From a checkpoint of a small transformer trained on Wikipedia.
Size: 9 layers, width 768, 12 heads of 64, vocabulary 8192, 92.1M parameters.
MLP neurons of a small language model. Each row is named by its layer, matrix (up: input weights) and neuron, and shows model dimensions 624-751. Each number is 128 + 32 x the weight over its row's rms, rounded and kept within 0 to 255. Numbers have three digits each.
After each neuron's rows, "fires on" lists the tokens most often at its 100 highest values on Wikipedia text that the model never trained on; "fires after" lists the tokens most often just before its 100 highest values on Wikipedia text that the model never trained on.

L3.up3818:134113103095105160065139130136154133147147129134080127109134118114157194129101157143138153117104129135136087146126091140140169109074137040081137107136039152098168073136134157091105104177145146136121099085108076044140126159119135103153157122142116098126128095155098107163108101094129106154109122131143106097105095148158127098135138139075108108095121090188133147216125117131125136174115
fires on: " ", " |", "1", ";", "9", "5"
fires after: " ", " |", ";"

L3.up1656:052108085145105157143152117160129160133106148136165175140141134144123142139052119116129134123132138127145175092135087119139078066112144150179095092120159172060130104176135165094164150168153150193163094177100196107089110139080114165182126151181135233028069117148119120136113118124096099125110175116148114099116097035177136139173127121141123082078151159155125132155127127076135119119152
fires on: " ", " |", " Free", "1", "2", ")"
fires after: " |", " ", " Free"

L3.up1174:070190101176064135078107124131119135129064113129135202161107127132110157124088194112115115125113132161139125138111134149180086129089099198157118123111172165092140144156105138126145109157174130142092103152116154046192129146131055045105156120159090175099111113130124082164087122136139139102095164160192067091124127116103093115177116100177084101117183087147102068138161148111078156109112
fires on: " ", "201", "199", "196", "198", "197"
fires after: " ", " (", "S", " the"

L3.up3900:059100151149131104118096140134145117126118131132097140065152119109134143127158161184151122101145144123133078140116107182144113084137153098145102116127091132045156106129157202115147123123121140113063114103091055160120091122093123135151110150098107077119107136208125166176125115125098101181130129131106115100112094115139193108154155100103112090089112116151101149137127136129141139146144
fires on: " ", " |", "7", " @", "9", "5"
fires after: " ", " |", "0", "3", ";"

L3.up1891:171162147128197108103166149135139151134134137125154149142118142046125082123146140125114131139094120123134119097231119112109116152125123131203094166098162082141113085131120126151141103106116141134097093135152153111146172146084089101164117141163135139084114114129113112056063128212067127135152154095097118129152175113120106115128135122154089096135167214137130089103162191105110134127087
fires on: " ", " that", "30", " th", "3"
fires after: " |", ";", ":", " of"

L3.up1744:119145109135110144083133065174143155176107155130127107149105139135169158109060167125170111131178131148111147143153081152189191156173160066146122093182051180134120072160126110120125137128118142107123092151096101108163126148021107106167106118149130151142110100081122132134195107133163151134107165095145128108134192164187114156122124144179064103155122122126156105110167177129145092163134
fires on: "-", "1", " ", "2", " bronze"
fires after: ")\n", " ", "\n", "-", ","

L3.up2579:127118116127136114142129141098113112094085166130118167125111093139122106175108159064139068121102055117137059187103065103128173127116147088124105110150066109122153060122153149077134177087152168111142195188099112115147141098132112075163149116150162150155116207101119179100132091092120144152110115160173115100133092163137131172134095108087103105108110115045130124126130137140108164116082
fires on: " |", " ", ";"
fires after: " |", " ", ")", " votes"

L3.up1924:116119103110105105117112126120175114117093133093119112150093142172121131127090163125174139188053147181108096152127069149111152165114132184124177098164086214097197092166098179119121161142178154059133129123130153068130116107136109161139119133150090077187124114114097093103125149124129128132167096134195099126113103203121127114178097131148127153117104078111091164108106183141077097141159
fires on: " ", ",", " |", "5"
fires after: " |", " ", "5", "1"

L3.up2090:094086088144086135099118095151126157087118096167238156162108120114134187135144218102143157150138078084130196141076128185140073128130139169204069067137072155132209058108192141071177112137140091105134116171153147071120140117147095178111133174097141220093116133135129143094131092130102138107121179148125131103116091158139085136104120158084103106093137074128127107140174107146095126132119
fires on: " ", " |", "\n", " G", " /"
fires after: ")", " |", "i"

L3.up3430:130107144104135114143099187138125106150117187125090113131108114120092133124101094181127139079113149093137117072160112127154071081199143129139120123128118221152128105144159115133123150101100148107104067093163104177093056116112091104167089133146132128093097115097101129111119110125110139185140101132120120123095146127161159113103173106114101139085148173138126120143088145153098122155108
fires on: " ", ";", "ll", " |"
fires after: " |", ";", "E"

L3.up1483:071202120104155157101160106119162114143151085148172164143164182161134152179118235121106159109145083114156143053132119213137132114095133156127145134109149047096179051147117162048140146134132106109099139143100127176180100128099098084157131119125121159114060134128094093160153097151139153081103127173171135132092155108129062065132160148095110109178116130135111129092120119161147057117119
fires on: "0", " to", "ed"
fires after: " ", " p"

L3.up4132:119155060070130133091102133137128189145192120126131147095059073190120112122113177109132121095010127162106224125187094166138164081125210126125143144137161145123138112195117174156117154161120092140139155136202118116144137187100164118150133122085166135194146123125126096123155076117120090143055117092157116105107117082152140150105110128107093109074075105118131099157178162163152124082119
fires on: " ", "S", " Area", "os", ")\n\n", "\n\n"
fires after: "-", ":", "en"

L3.up3934:085156110150096150090154134154098147136141123167129148143151107109120213163135106121111097134091155120139116101077123118197172131125087144142190122158153087117115076154142130106150151114114094153104096110171169131166152154140030059070131166144125193095154216132129145172102085148095098069121122129159100099141064170135132176169164118114147126144121159155138069100095134136091124089029
fires on: "199", "201", " ", "\n", "195", "197"
fires after: " ", " (", " river", " the"

L3.up363:104205115138102151097127111150136134063135147141135146167145091152138093111110131134114119162151139102155053141073122191162170130109159149175111106151093093135137111169124189106130114105144064130075118144131122128237126143124139135131139130125091134137141122156120116154108101105151082120105102111143148131112131084106106103145120038161084129114157145078082064112134157101088115111145
fires on: " ", "196", "201", "198"
fires after: " ", ",", " in", " May"

L3.up2730:054132086103160181081107153144131106159078156081158175122103127119080125124142138161122114187130138170165160126120107154108128152125192161172115130117109128132165140115113094093137154131156120104108062152140116106137137183086079130117137114148124130117098066137045102122183074133155142148105098101154111164163121104122146175135082106108125145096127121146079143114171127115108097105107
fires on: "-", " ", "201", "."
fires after: "\n", " ", " |", " (", ",", "0"

L3.up1105:066179086151145188083153127124153147170114140070175167110131131133130133135085142099121103183138159128102128114111118151113077131189117117122081126123113075121195139133113155113177165187159146132142053128151121125141114130112087115120122058125089128112129107181116100098166141133094166131106103130186098112116063114127078159076085105132178170109130125099148133156151173144104142126088
fires on: "201", "200", " ", "-", "."
fires after: " ", "\n", " (", "19", "|"

L3.up3413:055104091109133170115123138140130124125136106093191170134091119158092120126107107108179128217113139134126132124137088146126106180155105109140085138167129131134153085115150119098122140139157146111133077118175102103088129130094060059133138106168089101084099090125084103119158123126078144144110081161120076094165129123138119138124064126119153138113160109088135168160175150118113115121082
fires on: "-", " I", " ", ".", " F", " M"
fires after: " M", "ich", "man", " I", "P", ","

L3.up2528:111126070120044091120130088119125102138131103139086132105146124199103123105096139142138130155140095155163158148140063111139161158113123053141184109128083175129110135139151171146136107142222179092120142082100111099177135043145189103191087150056136114160091138158089113081154134081084116136163092108125142110172114116167167141149136139129044125108154127120118139157123172140143053126125
fires on: " |", " ", " Time", " Date", "-", " Elevation"
fires after: " ", "-", " |", "\n"

L3.up2874:098120071099132113164116134130092173141098144083192105181138074161106087162126103109138146139165138123138139087129080120165061174126135130121097118143155145120108151170101142165144149152188122135104143150133195140149159102053115127126061197086124169144085092122142120058138129151161089096103164099138129073181146120128113143157116172150099140108199077112145089123128144130122166059131
fires on: " ", " |", " |\n", "0", "%", "2"
fires after: " ", " |", "0", "%", "1", "2"

L3.up137:146162182096112171136144101161084126125127105063118060125109160090118059112128167119134093131141127138023118100128064107133168127126173100187189112178114146160149124110120177155155139104079144095125099074149128097117151140100174112130128135061113160140125179128111123113110101100106131156150073042118128092145179158161046169096166124159104163125135128134149114091088167105115141165162
fires on: "201", "202", " "
fires after: " ", " |", " (", " the"

L3.up1732:153188130106070096071090140191127107125145089076092133161101141133062114127137074108143099119150108102093066146133118178183102156182086157158127103093129139099080144162121156120092151099147098112086079149094139087109158105207091112131132145080130148166158142113147097120125126085150144132103062067124113113140148157123065147144143149136079119113151157136127126129133145097172094087104
fires on: " ", "201", "200", "196"
fires after: " ", "-", " in", " (", " career"

L3.up3057:103083118121121140113136144117126120104121176144161155163112112080142140190138175101112096145138120077136139133155086067133142115159159076193119151155112117113180067127166152126143096123100112186145142158123150148156115157077093177151098137142137155117133110140084109114108108113128142162065125099173101080099127120147122171101160102105124095068146170116127189108174159150138160166121
fires on: " ", " |", "1"
fires after: " |", " ", "0", "14"

L3.up930:036128012100100222112143185087132150103180115133128113138114118097120106131071149142108087111141136110129124122113071137112092148151124090168169156122170117116122099118107119117149125139171147089140156101153130137145106163114131135163128121120139120202075134108081073133162077084119091156138145153162109125148095175141121098104153149130124108113134124109093104152219147142117119123117
fires on: " ", "L", "in", "s", ".", "l"
fires after: ",", " b", " (", " Mc", " |", " B"

L3.up2559:032144140137140082137060142182140165156146136143133099138113125065120161172117124127110173161136153109123186073204110178174007090136121119164123100105101112098140099137080141087215085126130134129142135133086114160127094106100144163167089136126111194053097122182085137139154121185125095068073177128107111083162156074134146113138125184170133088092105156155097118113168122092206139140123
fires on: " |\n", "0", ".", " |", "3", "1"
fires after: " ", " |", "0", "1"

L3.up3327:142110081039117147102136091139096174126160120092162130132130099178065121182136173158165093117103151186097206134175126067129126118083131130149179115100138153089118042098129111118148114183159114117164167101209144111159110122111143131132104125107145133131056150185103116084123087126115073128130074118130105128180091098134150108143070147141152106093125147132110139087217162148109113126149
fires on: " ", "\n\n", "1"
fires after: " |", "-", ".", "|", "2"

L3.up2552:136115113159114096093109131172104146059080168153098136074111120153077148168120176094138110107141096089216082144101100162178148108093169067146107184164119139086153149150114175105149151128166126096128114133098129150147127113097110112127157146141080119110171218124140144147087097128102150120085126157122133102072066126179112122142119114130110089146133120114112107148162135148112091138132
fires on: " ", ":"
fires after: " |", ":", " "

L3.up2693:110107099135135125108145160193173092071103134110110120118096147115092140145101164128086100150058072112131072098099081156133124156117171134148141095107109169139097099147105159101148125135128086081102107098170137121098153068043107067138074141125078134090104080174086096152133058173129129131144151096175135118089119185225096083137164102120101105118077108128086156109092206134120134191169
fires on: " |", " ", " L"
fires after: " ", " |", " There", " votes", " Turnout"

L3.up1213:114104193087156140113117163122122138122085150136135088100118150125057141128161171162122099135114140178091117173112051105174124134102183122131150105167067103172170085140186177120150122135140126103111169121084118115213136123114107146158081093134144142129118156116112110082088129112124065146142116098129129112111141145114126161130097104120096158110092100164092153069147194183139113175136
fires on: " ", " /", " (", "0", "1"
fires after: " |", " ", ";", " /"

L3.up2888:039195111142110075139115097165122145163123138105225174169142098122094179135099074130149101139117113157141196072159083132156094087136118120180113123113133187067127129144078174113191146142159125168139059155066118121154084124101082141182099140098127187047093133176117065097087110135177127100111139112138116106189112057168102128177090198157114079085176146150143093122182119060122149098141
fires on: " ", " |\n", "22", " .", "0"
fires after: " |", " ", "0", ";"

L3.up3552:084133130128136130063124141125141193133138102175150125104165142135121200137106133167182174129092096160184105151097071120237128117051128101143143090109132102153148127161217143101103126116163116107131085169148135137201132105143150119133131175130084148116180127187151102131101125117156080147161114125158159176161084134109147121192189128070042157118172106129124112106149160171127103104104
fires on: " ", "200", "199", "201", "202", "197"
fires after: " ", " (", ",", "\n"

L3.up3000:120135132124110117146095142131157116095135114101174138157100150128082124161123212088103133148110135173122104122129114174139112131136084099104201127171063143140134096118081132088189170150107093089077095140126103104135119125091085118176124135124165103124121160115056116107161145139123132120138153156194103128118210187149079132158089116115141164121079125195089161057120125088140093108077
fires on: " ", " became", " |", " become"
fires after: " |", ")", " was", " also"

L3.up2606:150152130120161152105126147127155114092149140090131175131138071070145123149137152185138088134133119160164174097083142154128149114084115159151113122118099165088169090114147125115139102117109124135055155168121166131156111133115176148186128169165133107109156094046119111125137101148095143175160114129162085141115138109136110115157175094206156087149084126163102077102115192070179080118138
fires on: " ", " |", ";"
fires after: " |", ";", "0", " the", "1"

L3.up183:166153124132090138160160147106151157129099096139109137147095136152131157148092132165157095096137148157050156100151079149133146093121149168130121159138135183000129151133144116089147158082155138130118137166087117145138070112078141112170145151202122101127099092124113082134085063107080151127191103097075083119127066098178124053115123143162093107152136099148138040169122238128116098116163
fires on: " ", " |", "0"
fires after: " |", " ", "0", ";", "5"

L3.up3673:086154108124138158140140127153157111132095222130152109096078158135118163169128107147089180115115144128164102154142096161098132137078175150156112140148111141073170103170126152135170119105197135153118108139104142125128114156089126137165108180140167137063115192152138134129100016145166151128156059120149093121163097101151100111129054114148131082147161127114091135155107167079116144121161
fires on: " ", ":", "9", ")", " |", " to"
fires after: " |", " ", "4", ",", "3", ")"

L3.up474:094105067163143166081162143095165137161164123146121143104091127127136207141114159146153137123086161123072146112144127111144169091135128113095180112103115159108140054144116175117156127182112145183135102119122164100178079193135096135151089172132163081097145084174106072112099090101091132139105107096132127093126078147171111108141139170130063145130069085150108136109138148112143094147161
fires on: " ", "0", "5", "6", "1"
fires after: " ", " |", ";"

L3.up387:079123114119135100151112093167128163171098130169187176098121152124128163192084120125114186132124122120166205073165101151154113120126077121146083100113072158119179079131113159104188123140124130161143059174136125080184073151123123151155094150148109186039086087129151086091087063155097104143087149121149113107170100096142112108193082134179115107146108144163124075176137144107153097114130
fires on: " ", " ?", "0", "5", " ."
fires after: " |", " ", ";"

L3.up4385:121200145138210139089116097110126108109108140103139183146067139126154119125147151122120064172148178162121143076089151138128102130129200166135094105192128110090126122184063147104129125103122062141133103127143163150130130140127092110113166128120088099121130096114068090102155056135115171188150152104115092184135114159149129128133088070097127146122141130099079066128185172140092127161106
fires on: "-", "|", " of"
fires after: "\n", " |\n"

L3.up828:172127107118125118126161156180094148149140131116095064216073072137123137180085151113143067137105142122112151129137080118172147112114165113189110109164119088127112110121065164085124096013095111087126110096137118145142151136124124113145153162150105147174099117097112119114163095108142094123105121075130071145106181167189149145106131130150122174092091167121146059125140166149114143189121
fires on: " "
fires after: "-", " |", ":"

L3.up3021:099063147126149106121124119112149168084150129162159144132142142102120140149100136152131140102145205111087189112176118088133091107044090118134150107125107084142180111159169124109122117121123095115123090113114172080114131122126145118114142124177073141176127131094082193105089162154149128129098148080128130063138142114176134112081131153168158138171118028103130155101129154094117125102056
fires on: "ig", " c", "ô", "er", " /"
fires after: " Gr", " C", "F"

L3.up2687:150069111177115178071164128083079161086111124134157110086124145097140117133141141171128133134110118157170101159136142072120159175154140118074109159105116138086115121117143159091102205138103074194160138112126176108151068146143068142108137124129122132129100128174113103131160129109155096100149140147171144147124085140151076159113157078055108152122111076118093135185148116172106143170095
fires on: " |", " ", "14", "3", ","
fires after: " ", " |", "0", "14", "–", "24"

L3.up247:078128118184097124101128111101173136129109151097192129155131130116143109148087136145192128131135082116122105117071120168165098125109092118135142141090137135096109094142160180098166119130199134184120092156074134093100134046104110127101136103157090103089112145125123093118132184148132150111084167166096069098175144131161161158153118183142137047113174064202136126132194127120082146125113
fires on: "ov", "ich", "{", " |", "f"
fires after: "or", "ov", "f", "b"

L3.up2203:149137121152078192108140105120120170097137215107155150138132141127129111153114172108156095155085135136092132126130080081148162193127154109107210112124071171111157096082146137093171081143153115113142129072117133135156094105152124114141152127124096105152119149110127167117079065084098137099130121087123069086096121160102164147111110177076136083091056036144094124147157166199136159141092
fires on: " ", " |"
fires after: " |", "akers"

L3.up931:117133084130113143140119153131142121153145176072119117120076066121111146126088149110109135099123192129122131181127106134134120147102115175109170109198115159091132056137128142094128123198144094121177137108137085120175131118063158127144102179084112104156124083121042132079178131131159154158136091147068111108110109131116115155110078098218118092123133071083086154169116158153088075147110
fires on: " ", "-", " co"
fires after: "-", "\n", " •", " an", " |"

L3.up1860:096088123138084148133086142143142167153139099168131063180090134148069122135105164198124134091119138149127123136141133097102113154146134094214135096117118171122189105173140132093201131085205122096128135185103143109086089058137115085141071173103097124097118140141091101082123063085118163144133130173117081170117131166131173113132111108128088098084124137099132152131187087079091128106143
fires on: " ", "\n", ".", ":"
fires after: " |", "5", ";"

L3.up4186:140174141164105141101156117169105156162131127081110105148119104104125125181090125141181159149119170144168199102114098140168130095114122118208152097132093116127151131184105201147096140149128154121106154133150169077112142125091137149127150130053114174157162053091166122117153098107052123096119095103196120131131151102166143198122148102144109213101050093182116034077141176152057135119143
fires on: " ", "200", "201", "202", "196"
fires after: " ", " the", "-", "\n"

L3.up2077:119127045102124168093149165110089094201119058117130159062099083153132084142150191169145145161121143125120110167178123119105133101112156099162120142144111129125149113158147159143167149191115131082137174131117143139106100141121168149112119105104117065111121121157096116141141119135111125063118092084113109074125064080107135144136138136206154147139124115136128100091177165139138108208116
fires on: " the", " ", " The", "\n"
fires after: " of", ".", "|"

L3.up4253:176141140193146084106136120138179118063122114102115071102175162164107100144103105154177083148151128125182100150161086125174136123111115099147119122204167200090160142135124130120130142113157118146103131157154136101140102099123111131150161168112097087147087111078109119115090193140101154138107138096152107112145161160129116192189132132138125058119115129164141029169126088133153142142172
fires on: " ", "7", "8", "th"
fires after: " |", " ", " /"

L3.up3660:105132109100148149049110169069156163147135122144167161173074103142133151125094063170154114118145075128078113116156119097096122135172222142167168062146097064109169035168111137064152128121099110144109151098125149140129119092083112122127030087099119156152116082127106092125175110162114139099131128111153082128077140158140064180097115161092104142093107063047119112096238154118136168180074
fires on: " |", "|", " "
fires after: " |\n", ")", " |", "1", " Hall"

L3.up2549:150157061089072118091154119109155157145133140102180148149095124199167140165139111161184157100078192138117170122126127110155121130129150104146166095137089087091121126183148161155111105141151140155140103124112132143149126118102062149132061169116015135145113079124086094101136152115196081183144116114115086056172129122205161157135114156141056150117117124162119162111142117110074129142099
fires on: "-", "|", " |", " and"
fires after: "\n", " |\n", " ", ")\n", ","

L3.up3634:137151060148112113138129143107123188151129098119142131092059088120155155160101092163134171139164156108129143146123153142108160167119149156124181127145040190105161138109115144112110182187132105155123086113117112119175145160086138090082134153147188127133150105156109096080157101179172129173129161076156114056108129107139127081127096076148125126133151090121091087144119140126127097149098
fires on: " |", "-", " "
fires after: " ", ".", "\n", ")\n", " |", "|"

L3.up1578:110118109075112179120127126115169141129192116113092106098079125131153125146074170162155107118170068153112195099140055052112173113116090077215184076203118208085162091068213155064137102110124084104136079099124153117184132119117167099130108126120112080108118129126097142127150103156191126176134112083190119098127167212182102075159174112151110102153075093108117101072089154180123130125107
fires on: " ", " |", " one"
fires after: " |", " ", " A"

L3.up2143:114116144075109141123149167106151125130122131135111125141133168093088123186142120137147192172135143119147085151157092116131114135095113159145129125128044161173174149147116161143082081136200147080098169137141191124166144104111132112140101177197122076185169137099105141094082139132116134148209108096154089133091180157124065097137104100143117099104074089145101132152132161157145048127134
fires on: " ", " |", " and", ","
fires after: " |", "|", " ", "1"

L3.up883:108157108176118103102136087117058140116075131099177135157140125183109153153115131120118153129130122112169155104085098114179121130083166102161111151114141091144120134153160153129125134120153132092115097154185179118177122128071065078130109162120098145101117135150153128109099091162098075165126160094088127131163147107173100162188115149162143163124200135091134068115124113110134133075131
fires on: " ", "0", "2", "1", "4"
fires after: " ", " |", "4"

L3.up4397:075116156143137107064077100166148145136126106075126137107145119084135145158095089139177078135115192155139139087169125111190157093086113172082095093172107151109180106110106168135112195103136106098162046097143209105169113101144096107127107172145093052125140081142088106171108116132089136160146113123127141145135178153144114099194136184163104120115103128163149028139097186109154131069137
fires on: " |", " |\n", "0", "1", " "
fires after: " ", " |"

L3.up1076:095132100131119142111182119182126132156120173123124144085132103043118131166124080088163100201163110123154161174105084133139132141130129081124169062145102127149127176148070165144122073135124152102107164109130163113173115134070124181174076118130147150129145174114134121174110129144104151187181161076096124147149070122152154102161186168216113148165169189129088125167133146171104116164156
fires on: ":", " "
fires after: "3", "4", ":", "6", " ", "5"

L3.up4089:092197131133189169076136163135164142103123183097081138199147163078140157155090108111133117141142174147126101094169089166145122162155219131085127114142108127128139095152073175082145134130135102135131129149127119066150107149109166105142106086135143177110163083181116067175165109100144112076126141098141108092106141124156086181108118156135108105106167098134090114079155159074117142173121
fires on: "-", "|", " ", " in", " by"
fires after: ")\n", " |\n", "\n"

L3.up2975:029148097107051108091128147096175142119140123130110096130080143165112156162131192149117118151050118155095121174178133141155149124208166148151114109163147160081090114187109143112091125080116139084048168093092131144112101181142129099194086138119122088145179123100129163122202119180132138157189148088176113112145120176147137166154097137147123124152105139123117135149165151156131051157119
fires on: " ", " by", " with", " |"
fires after: "-", " Succeeded", " ", " Preceded", " (", " /"

L3.up792:077110180159095156142121142137154155167124136153168115091057099087114141165097152128101120180143119172115178096148115172111154155114081108161195106140046167124196017134134149089210105148118145115133141164125060066128118112131137131143131131134131142093101177124103106142111136140158100124121141128143106074117085135090143146142102085143100149111074122136099137132141152093120111148136
fires on: " ", " United", " U"
fires after: " |", " ", ","

L3.up4010:055132121168141165145076132184107180106117119106115140151121087164089129079043138145171093126075128064092151081203133177156086074110091125181129082141107146129163121090128145104188150098125125160156199161119122061117149164124127149163193138120100139106043108164100133136076118115092090125166114098142107134127154128124127062147124116131119092125130180164116082153122172163075133069180
fires on: " ", " (", " |", " =\n\n", " the", " a"
fires after: " |", " ", ")", " at", " of"

L3.up436:110117090148145177055142098113131162124102177125208198137107132153095140163080219155137143119084114104172118130157066093141114150164111066161128111129114087124194117183178156119145165124122119113151129132129089144178112132110025132119128165118096133132083143143120097104146082140062149148096128128202140161075105190180170121151150103068070110116134092110078110151149140191083110088149
fires on: " ", "0", "1", "–", "14"
fires after: " |", " ", "–"

L3.up3938:111185155115052058078121121138171165144122103089145155135126122158111128148158139108139066144130152077101110124127136167166142175063166117134093110165116126157120102195116153013129096080108111089066116145105110132204132115116123123119136128102140121083167146154142137174110098151119127150127102074043071066082118143133067122143113073155111151102090146137146097096102192121123141157065
fires on: " the", " ", "0", "197", "198", "202"
fires after: " ", " the", " of", " in", " to"

L3.up2367:148154135116096155098141135173151152087130102146136131144113160207148189170160119155087115143135115203107069139123132156137162113117143159075181087138133113090118104215127151128108125100123137146100127163122152132182160086113084174119113076101124152119123099152074110128150161124159096124072114139179122116144134100178079161156103103095090111102135105154121117130108169117117106142072
fires on: "|", " ", "-"
fires after: " |\n", ")\n", " ", " /", "|"

L3.up2450:130116147165073117095119118194129141128117103110118163113112157142117119139139120083059091145092128117113062115165132167126127172151145138143185117125129148086128093150071166068093128121142060100071103132119107142127117123113130079131140140185098185092140093119078100148161125214085126134182119098118116067093138149085037148222166105124100070115141127124123050130115188130148065091144
fires on: " ", "200", "201", "199"
fires after: " ", " to", "-", " and", "–"

L3.up2558:091094078145138141078135157114135148143145101016104099131106096119082086151124169149155115093082135087162102124108097112133102152095107072104174133201148094094186109099154137181150180152141145120122158112121124080130116212162149157122110122109150129062162134116104128134145147071070091130165090122143127120120088156126181103145114161095127117152119155138099100113120160200111141181170
fires on: " ", ":", " |", "3"
fires after: " |", " ", "3", "13", ";", "4"